From a checkpoint of a small transformer trained on Wikipedia.
Size: width 512, 8 heads of 64, MLP 2048 tanh GELU, 58.3M parameters.
Architecture: LayerNorm before each block, learned positions, normalized queries and keys.
MLP neurons of a small language model. Each row is named by its layer, matrix (down: output weights) and neuron, and shows model dimensions 170-340. Each number is 500 + 40 x the weight over its row's rms, rounded and kept within 0 to 999. Numbers have three digits each.
A block is one neuron, or neurons of one layer that tend to fire together. After each block is what it responds to, as a language model described it from the Wikipedia text at the highest values.

L4.down769:499480538500480502472578462522430446494548492488573473561435615532461539493473503551522496449505520450472472530539506565514540467532565405539483544505465493498504555488501534489486448594503537507507517546444469474462543536565495524435462563573499550514544502433466485431505526477547493490466507544559517429486455625501496477455537430516413481575466514519503448431486463555492507539512534551559538491475392526500508529532424503502522508471500467520510474537449459548529489485483453496521520469496512492592473524551
Responds to: Initials and early word pieces. Periods after single-letter name initials (M. S. Viswanathan, Charles M. Williams) or abbreviations like St., vol., no., plus second word pieces after capitals (C-es-are, G-res-ham).

L7.down485:461431510503509422543408472527439521522471469445453476530467508471498527490456517484489505494522499575548459513468523539564584447463466460557596579485460566505449492540518381497475520548544456513521515428491445452491539549528491542486572529423522544441505405478557525492585541465529476508494421517488505532473446433507428482532477463542500468472478516465433464501477475468508480540511487506475463490532457493500446465492513477528524507482548514482477450520553502475496459436533501527538566564465429594486427446536
L7.down536:517437493477528540489486522553479490491533511477498508486514488474557454457526539453521470537440469474438519493482505511499528488506475458555480454440496575486560524568473496497502424464552480491503559459478518543507500634559488504534471467564488502451504503555462470458551469508551451430510501493477467483493518526501428566500552432485473539464485514527560500502487543477469501501504529477553450509468504413545440518471541561490584506500492520546467421534486523478544432484545507523500508494501483517520374454519
L7.down582:458517482512532466559489541452419519452439516562474452503493471481480493511544519496497560448488483544434442458495520462479445530506381517551444530492459514517484464508522412522447469486447502559541503496482523501507462553513510421532513490479533561532581453473459492540513482480521466437546486541538433506497505522506467553428491471507488473456543529502503503494528466455469468513499436544495542509496500558515490542525464423492500546489506480469509420566417477508528554484556543491440526495527523596507533450445
L7.down589:508507498547471485481428496531543485482525454511514516450529489485453511604487448543541462489466471413500539471484521461495502514513524534498523549445478460461462460490516502488518547513502471479461461458383520429494529589484515476466569459500504571501457535521488506503440559569490449432457511440514459516496505533484560443503535548454455486453430527511484500515490542494515466368473498589475500492500501443486493514520522433524479457497491478504515499462521496439529476487502499518475491502524510547505529494448
L7.down650:462518483507455451545541496554467441499464533530488550481575528461534470490527487477517469487492488454463520493550521448473503529470549530481557435543473526456541554483445494488523487487472535503484423482506416515499491471461465472513450586506459468503493556545462570523493452488561483384466528513526447413485485497355531461480447549533545523553497478602484512454451592473531444537522474400468563500520579446479519554575513393514444517486467514523559496500508457480445408486527620512464531530505448455476449479452
L7.down920:476522515414482489585547559501514494509422492525485472524467549466604538421446479516518518442495516503426478500536487499527518472562492493475562522514504571549483451442450530535549505484541518486530600462560512487554554537509441479498539564504539489578489544493545430527499450505448512456503457482489449470519557508505556426521492414493474475532522484428523434501582448510466538475524449482511453551503551570498542534513479454563510529403492511525500491525501564533439477511524510483525532483408498527480513481563
L7.down1062:548475570499481471488520457469490454451458446480570505440579525460466501499528529466553461501453532526493441487520430508514481475504543502561431468566544553507518508483447460492561518517559527498495434547564492467485529537435418447447411476507568509510483468486486558501545471530473419475485504532461573545419528466386576520524534473468513447430527513508553568524488458489509535512494539480504498491562455528570449447484568462564550498494442466489503471479464503525414538494507514498538454478538555552516491488501
L7.down1972:546530511486441439486458539419518506539499411494487444488472467488483493504504522567499562489420522484545526548543558535501454513479527478435461457478558523481477543499442517443509520492545492475487507502506470515464576538542534530489416486494555598464472492478524505567472442502510511527514460510496474525454409443523528505457540545547532540467497564471621452512545487503472491517437531499529461491467511545450468510462446511526517514462525500465511500418566505522530485487442525526541524496559520500514533532498
Responds to: Table score-difference digits. First digit after a plus, minus or dash in sports table cells, as in −16 or +10 goal difference; weaker on mid-word fragments like m-od-ified.

L10.down189:602533416505583536526563432508551514430518489541501472531493511544545451485471500488427450457463454484550508517433542523516533522427554518548430478484434517469540469450467504464478495525523464499432451526563500479468495542483519553517487514565550499479582533548464506505509477541454570486559592521561522481587472560458504544475483470449494447518525459521434497542560489546535496544487509509472443526522541498508494541465446463534467505444535487533397472516488480489477557553499514494503532501478514508481531450499
L10.down260:398529407526583452486533514578529506532541413440485485484453493479585495468466520423492486487520535492524431535468551509471505483490466493469492519435503475526469440550424479480472586541482510482526550521538473516514466465564524475479516477546408584465474561464464489507518532528509482503511454603514511517481495502440487456503498564530479551501486462443486503488457504483534484493456460447448492463469488520556486436510574511425429508531570491488487541531518437468470570498557431463542489514437552543527512490500
L10.down447:446559427524543511521549440539555531463467431486509555521595467452493432529501460550511454500500441475488488580486514467569498563506522498512536553494455506496535515442506496486502497547520485586499478454566497442485623559424497574507516442527523526522579514481480504562441496480559500476540527508515492541478450462537471559534466458470499467539578471546565488493454522481468473465426491419533475402483522504477502485477553424441499483441477513483488492502510473542421500531421438505493451465481520516525502522502
L10.down742:517501548487554474484506537431416449548516530486514525512540459461550509467525486479497484474532554607466513493500509538506440490568481530527518500413536504536477472474520480512543508497531466512465456514577496539536461473527456498470575478546576539546514445504479501519513534520479506507443541466518482484483514512504527454487555488457496552450563507463477483484512436447537459447575483590514494538501547548584460542445490535565505521594467493518476558531495508490531472532505487470490498496513529428547469561462
L10.down867:482480523419524543486527431470526584522542526525511517558595522553500525464536589573513532497486548485479523481497509545507540509435502480533524500517568491497442443497489493492497449515525428518482415434536510466429481549513451550530503470418486516491514508468499513513467478559444497488439507529508530481547435521512393520444499495528482438540476524462516471503523385435460473542490440544549536536518479484507535417518566527557523471531557520496442472525553590496491513520543541518555476497448496477532477490515
L10.down1008:481494505440456483454488512486430490511505518477547485546565516489586524560532666457427559566421554502488461575513436478470509492555562565497498456566529522536567454459547489421455497546482511441512492521489513460535552488499560479491509428505479594467498499485579475484483500511456479490486412579475496515502473435469492557498463489489504478476467515477521485514512503474515523465499468533572512482472443526500478454509474480438574538488547504495543521536484464463535463487456477457449515477576520541534459481407
L10.down1697:500527527564528560450588508477502449578490544529456455419531435430501509498509502535545567511390579564464549475580478513528496432506480539514566488539467512470538565536474518484541499521506523476546483481545512474485558542574525497465501548522434426500547461462502573420447535437550458495511534559532453542557497466510519566441532504422482532511419504471475523473524452474476499458553551558518532474495461490517555458514562527516479507588520491493442470464494506566543420458527535546536477435483520500514429529560
L10.down1981:410503534475515524510521536521432437583491428491567469516541527456472543474469497415536507510454491513477480467508474547496565512598581553483468484506447424458538467449532462580499487507503606569456541516467559523510545474475546482492502545577549500409543540531439545507410488496491453467438569489444552506524488558526565488471461491462510539503519474552505507469524566521480526574503511498566510445493469538545516521497489495552479593471471502526426570503513485517479431527443461486463586517485509468454501486454
Responds to: Non-initial digits in numbers. The second or later digit of multi-digit numbers in measurements, statistics and tables, such as the 6 in 26 m², the 0 in 40 minutes or 50.50 m.

L4.down754:493478439496520562465481430482481528531471582479532529455414483483475494578471470504522495506529492437519535516459481522505454501506536571529554397564488505463532528500542506408511543442474482460467557542516460497482467510548471530511507563512446493499475493520444534469510440502463544554545574534528573502578528571521472514516501496531530495547537533523493475454512499499588485438538514503523485601493522425450453438483468520463466507552449585513486502514483485474560545508466555528487451538520484477472452537446
Responds to: Sports table cells. Cells and separators in sports statistics tables, such as pipes, dashes, minus signs in goal difference, and L for Lakers or losses.

L4.down1322:452515546476494415513504426477451505476503499541574527433437528451468539502488513557497530536453480564518500498551431510406524491502599573487439470504501491468559476449433466512477547494533538486473538508557489517467448516489554469458525478497496430424511559530498561502499500458505516408456561501466483492478485512473558511504476477489513465453541491448522436496458452485499512506474511460528490425515590541534496427442454488530480519427525497480506485461497588515479514513496537516554451499514479544499567451463
Responds to: Table statistic digits. Digits and cell separators late in pipe-delimited stats tables, especially the final digit of goal differences or percentages, e.g. +1'0', −1'6'.

L7.down58:600447447463511547509500530530556532474476497495503505540479564535564428466455438466506552487489480522527521593529483446487512419532555508519460497543482587522486448483472554476476498588521517493519530495537469554538432464497564468554542570457506519539445493594496532570543511455463551535479436556464523483492500517492533468541463507540556509483451532554498569486556506498521508503478556499511483576445475489520596512463507524491474479510525504512532567520545467550392499572512544530481496521509576437450498479523
L7.down164:506467455534466552500507522544533577502498455550482500552566503494584552510523528503595451571524461527488485529498478479503457449470455487507491501500432575492510546461513528484485505490502510521408523505518560504433536574538479404509534534551458456455550467471509539503509523409460507474542447450521558494462470389556456479439472515516507439469524525498523557520506545402552461534519475534536527504479482479470448478514540473527485499527491531537492497437508422561535519496446495485525460520412497545472403566543
L7.down221:512562459512538488461467473517467517512512482511501531529544430513570574503558448480473475492500519515427491460523456570465440516527551482577456515506557535511517459509509493554488509513522509495543428471502379490524517525528490438487453495525494423438590403485534470526486548541495459509498525476502458481503429551481496542480586496498479458529501508540464473437523549520459505471494602509517508470540541564517465473540491443480604507480534496477525495447460492501531502536467553549577448506522499506485468479540
L7.down260:517487473549531567408485544481586528471442488553494492377508473586459517460492519559503503517490519472473465459577501395503515483465511501500447541489492456414502468411516562456445441516518414561534418435513498521519527541465491525470572519501478454460502597544469537498523542499471487514412521499540520476467504520475514515542566561489531488468520516528611530502462466528572505439434455486470595484518496556538495458581535472514453479531458551452553471517483459498404557432510444515428481450516512526488457482488
L7.down796:517508489421523485486447542526424515516526548454506591568488486570494452552526489472517534500489535495431514526555507504513381493541486521453483481432510533544500456512472529576464562562529544466476510543469434493515529486503489521520511478451492485576539519476474513448504522559419581508550549470484531482445517432484451491509507586508545476499526482516436534506467425460470460543481612461496473534459528534514522538534513521530451508535478514506472452443466510509521489537413518541525599514492479489504569518459
L7.down1685:484516572542543514483464541513490541521467433522530527523480509539442499543489512530454531534506470504423506478525529488531491490513473480516564537536508489500550466519469518543482442484482441577485538523473502454527570379550486554502567564491417487389548535435445422460497486493491531516441493488563566459558516511509483425507442547580519473511568522515513485536463481589503485521526504483458512482501517439450549526585486527473477506462560506571445482501557520558530488514487513459431511495446489510419538581537
L7.down1834:485477504535530506501573496532492487527553500477516555554587519491481473506481481477543578470503504464503440510532496538480575434526487455506553548444450572394495494512515474453506505531398531485566409551509504489519574521549509497560512475484534543429515575541514405483529498483562469435537534484407413559600500541498597432462580508487497498482514516494568496500513443451534515501465547536517495525604504496467482496546516498497521542510410516435449524480469472502533516434539498529533435560459445527505529475500
L7.down2019:496507569506563536547506456554460475535447539502486486476496421541485525489544576526486478544472471532414493526493526568485513529528577516481425536529424434462486543483420548490473557466505534484511523432511581488531478519509474517522485546496436503508480480526416511501541481505506474467485522455446520447467567512547414479518424540537445509536491475488534549472502416520531532472449528502482472525556510510478497499427495402515466533487539496493488513477435534491495454561509553483515486426555517522478478556471
Responds to: Numeric table/measurement tokens. Digits in sports-stat tables and in measurement values (speed of 5.8 kn, area of 42.4 km2, 7,300 kg), plus table pipes and column headers like Votes and Attendance; occasionally infinitive "to" (have to pay).

L7.down366:545484553460578499452552454434524564553533488530521516479504505559463532514424565512523437489499522611425483512525503546537549566478483513579531459441471474466458536521519476554555566512457501481511483490470442486526538546535519470508489576500521441501490452499564475460498540535438521523479497540538451563541512440470573521507501471519487495556519567529498425473558457506537490420494409474489459537570483509528518466576548514526499476454542498583471419533500586522448440481506444510519568526499499470476537486498
L7.down617:506470539466508603503483485492426493583511507485503488505528570572464454434518496490521490456491448556465525516454556551499428481498509478482456445567473558504499501524482495394510510525514487498494515395560502473514557495474563480502554483510500535478474447529536495445496467536526505494475507531541399507558528518532576440542547477424502606519445497507512449456469493462476508482499461455453538553511540448540537482549516491490475499397533482447501489521463490483557507477504492500533589473452465613584504509493
L7.down769:538507487458481518519494489493508534479490549469569506476546473540492486529485498498526528490515520580464569495486463465459522511490529558509526526507561473427460544469436557497505438481516543547499453496540396452470580506474514501504527469496501517528518471480523534547501458511431464540450474474480492521540461434529444542487503444472500532509496454470554489568526489482523492514509523499466484541537472623470489542532561440574600522483520523562470475547536509617511485525499491515514489451502521462468523501452
L7.down930:499550511535490483482536527524555447504509467582452480485567509480492489547563509451509482500491467501449458451463484479508471460471498490448491468491476565511530574539459556424500586510512460486505550545526555559558624483433405541466555468495467476436568543491523562471516504454555419507515449513549547508467468452531511480445534453530437541453485494530558491531445544548423500506507533449565434429520465475546531487540551518531491450461514498485531465495511449554553479528482468418413481531531454469455493455442
L7.down1232:555508584514499517514505474563485496461529507491499488509494522486448477498500484506530442499636545490484487496469472519498486483505500444456561490499505505543514508575370465451486486493429533483481490541471483552561495436509582555467545527502488553525440473458506566497489499489531485510480486459568579572496471547427460463474518478471480508542550547507541501502510434494568401508539479525479456523552474509527480500579473505530501531423505491467525521500488467523543407581531470534463527483483412486493463502499
L7.down1602:531468478479545575528486503501477550474551447532499464445559507486507500472479477530467543436539479492488522444453467481509453416542514450579506490429509528444532539510487492445577485493447450540487481581423534518546505502534510479481563569515472468572540552491498511464516493445558512524558484518576504561522471490410548497524527482449410411495495530475526512430508510545493481473501422501499468540531486579520518485533522537540541481465416482488430469489523495511566462545582576456448511511445503516489443511449
L7.down1659:446489469494483521529535487521481504525484458535509545461567428584503497496548492525559481500502536458516497548490464484446500492451474468454510467477535428567461478425527495463476467466480518468535429436606522486559489567513473512492492502503485501478462601488519464511461471474568501554556524466489455496501470552545528455477520524435441533518554500487445531418458530496556471509527509546495527517523542519472467545484461499481543483506464516462547481478528463544537536504524486479466553470489465529485514498452
L7.down1718:486470483584497544454557529456495450530540557501500540416488494474544520468498531556550524524494520495446464481440471523588471462533532475493479482460513501491452513515505539432487503555424459517511515489437514539555575466456481512489520582490536445499517516523521477454499583429612503439497577508543445447503500552576450518462493462507396453493484445458519534571500577503542529541542599428482530457496493465492546433433524513487479481540543558512486544569457535517510539482500465561563481454485502504533538457567
Responds to: Token after an initial capital. Fires on the second piece of a word or abbreviation that opens with a lone capital letter, such as G|, Z·s·oldos, C·s·eményi, Ger·ês, and J. before a name; also decimal points in election tables.

L10.down140:506498489512489410502440550461522527447538488559501593507538503475425433535521481534525548465494397481472500498533544481447479521492518509514552541491479504480530525438433465470477518514552495538471480401482526515537534465480523466421528582493545575511453451462500474461468495494460532536543529535472507510525478436471474537577547498489526487502499523534484450482521465459498570497476521470523440463525470507539580496498522489527487452485553534529494505537480491523481463490502537529506559441590473553448505527552
L10.down344:497475496484437422500534539491486489534530490517459535492508541516515456528459531459444483507534523523464524454505602533469391483470544500444523444507495535501561528500540548479540550513460475489472491521462461510398532537503487486429510538532572563463514504510508626465442564520491496486477526523494505463536470455543471496536526614501555506549505453513461549431497473452419526432563492497472497478519499510539519494529493535502490464493495507550445487526475500468492504523416533438560564460533505485464560483461
L10.down674:531529429474486527568519549497555532461552468524446515501452561467523502535529449501454490459478472533527468490530504456495504554542489546516494430498527504506537477443523557486552541511509543456515592488529505547474516472511465463534474536548496495402560479508445595472496503499459457449503443501567435563482517461487476470608498536578495526501598533452425513506512542486442501481439548439514456516461488514512568467521401499458509477512475494532457430456539505441583563576524532466539499462527449546554551537458
L10.down942:527536464463541541446508540509542526480458505486472495502471521580508529559549473505524540528525528444433465512413512554480491553520485508534456520487440437516561361534452520436529516490447459526477516473547501552495486468580471452465494400474470446546458471433544576475513461498502454479566490482447457459528507486497462464497545503486565498527495447483566521491533501451446420432490495490416548482528503502458560506454517465451503483529490497499507471529598436468489522517539542547522538451495505497517432531518
L10.down1107:498425493485505561521498438497447504505478540499496492491473513491496481550517496464547501486510439465487506531524512581466452506517470597392448480525475539468518471451565479485530480479443513502556483543524448469557464473547578444512515518502567464526579411508596564414483493502540546494533497525444503510523482485593547508543597476411505501506469537573510575460470506538501556421478484498546476540487527509503478477491522497496477522508511442443545549513502529479502497481450561469442479539488456532516414489526
L10.down1240:526471455464515509512527552457524457506502496522470494482397519518505557471509506528505533506435522522500499483485534491434441464531483596493521447573484481539528477468434525524549568520508502515413501515567546556489537570502541476489475504533567450527519479548511553531490485485476492459479538516499539444505490511521514452560484527425524454479504522500479568468440514523485531525559511470542457520549568465509480516532535489514445483505423454500513452532485504463502546518486487539558509433537517527425450442455
L10.down1973:530447467508470558478554562521503544481515439576544478496438519582522514482543562527537434472542471469543435515536533572481475507480510519514476523474459498475509474483514526407454543433537535518355366536435455527518546521479519473479558512454535493514480493554523461518502513486415431562453483529496504513433488508546560485519486508524503524496542503486425472505476475539569456505456560464481542484513594448545559579510532489480558474498468550508492540489550467461452529464478518498430543454523508536486473513534
L10.down2036:525431504492510550567507564517539554510501499512459504498492521528440523551486492509508482546523499515540444492538536545563524455548494464533448467419540496598491499427473539479528478506539490584520512503534497401485519500500514441507459536514475441523492486510529497512510525478473520491428454496416519567492555435505524547534467473531494454499469507473500556474552482495514570553580468477486510537513481489528530469540451543488574474515438574511423472542510551533470552491454560523524516511575493546490509468517
Responds to: Before a name. Punctuation or naming words just before a proper name or title is given, such as the comma in "album, Recovery", "known as", "titled", "named", "(".

L7.down212:554508568449498545418555419485508491556520548456485494478562487455544542506446459466509512461417555540487559503460509499534467455531549479441471486477526538485499487473572548454504507556527474510501474492522508461474492573569470430489518487495567498519496483461493434511460514575530504465453525476462568482436433571509501503522486490516552464532478522541533498492458484475517535549590473467515477468483503507537519552508503527506519502533465521462440465527504587493529497535522413487619528480513512544508589465409
L7.down348:503555470461474531511531548575439520553542533454510552569502456525540508534462519517490546482488467526500476520538487503475466506577523506551546529503494443506381521570566500486462533504527424549491557439467510451451446528414505455474517571506497498510539483463470476485445470527495489499562552576484520506512521480579506485487407494447430470523541519516478490478503467506581575545539469534493516488501487580396542524484481451609567534562512471503505486499542444504511558532519501453535429531478562464489555555533
L7.down578:452549497426536495531535531454543587522563481448498536501466532526437496526495580492501544455503532521551435517544581467468493579550561459493560553481539464536536509527446504531531452514588464578570486491500479492476485522481500534439514495535603499400517514472461460515518477527456538479476565568507570513519443499566485457542483435481409534497539500451427412490486499494548528520485527471567508522476502505543502542510516480531512532453535460476474487445588511513541471496477507501463460511521485467499490448523
L7.down802:489447531578436519465490528506484501559470499525517452508428529462461486541493459477510555517416478521531485438500507565539453601532477473527561467458502524495458509543513557480539500513465505490423509517535522470515486484546534423460484451482565491453497538525455446526515471511443468530534492459511539535558421424604440424463541548581540442516544538488525531442563474518454556481610559518514505504505490546486491505547535531460518492463551419484403453460490527362490503480470511455496542472448502538540516510500
L7.down1358:505516543498452571469518503478508587560554520568509558508503499536564476444485470504485506470482470551546530510397461532525446528541513522480496425467518512518517488525430457523515550429515432532467482431461461466484480605560486514479479485515525442489548495473506517504452482530498454487533518488504486547487467501518466413466518530494451431494519522581547556451488504499523483480464427570551476453528430495538489493497495538516509486512493474470460500525508477425480508516445468471530493502551573547496455514455
L7.down1540:451445536478542480468489509501502515542534531530535525511532471576487499427454551460496506453461484536486566470485462480493504483545502538551479502534540498498479544508527450537498450485448511456525440501470442460514501511497487447490509536421530466544514531515462539488456466541523614487528544367528471524500577504469533494530546476488524475558499460583509600517491543492552472498501486539547465464503543518544540434500496513535562513458514496526521438540469542537547490447454490493548453570586536501559479522483
L7.down1819:458533549519575504494549456547542506524531449490463541619441475543472493452516502587483473458440530522576489504478496546460546507510509538554484553508473591437473487497477489541487489591531543487525465464578533460470566533509543497576440486503461519493477428503434525446429563385412560518519522573539538567455421475522457520459464484489500444425546469453536490448507572494549567516500451478494494537475529482462506530545534521500491473497548523515527439491547572448504490477475486508560457506534538484475528504500
L7.down1934:446434564462450478463547525389529469493544482546483527518491546523446492533524498470463576506489517525416685454467494492514564457500607496548482386515593470495484482580514469476475525510532546477467543519547521517502539537524470535492571540511486491513581496552486554485465577547507586510517574553578487526496473404483505427525487478531531521556466544525424488491514517498481581541490501477541482429507480528490466557517431547437529517473525482510465532469515509468476512485451525494611531526538461452502528479464
Responds to: Start of proper name. First token or opener of a title or proper name right after its introducer, e.g. The in film The Northlander, an opening quote before Red Red Wine, known as.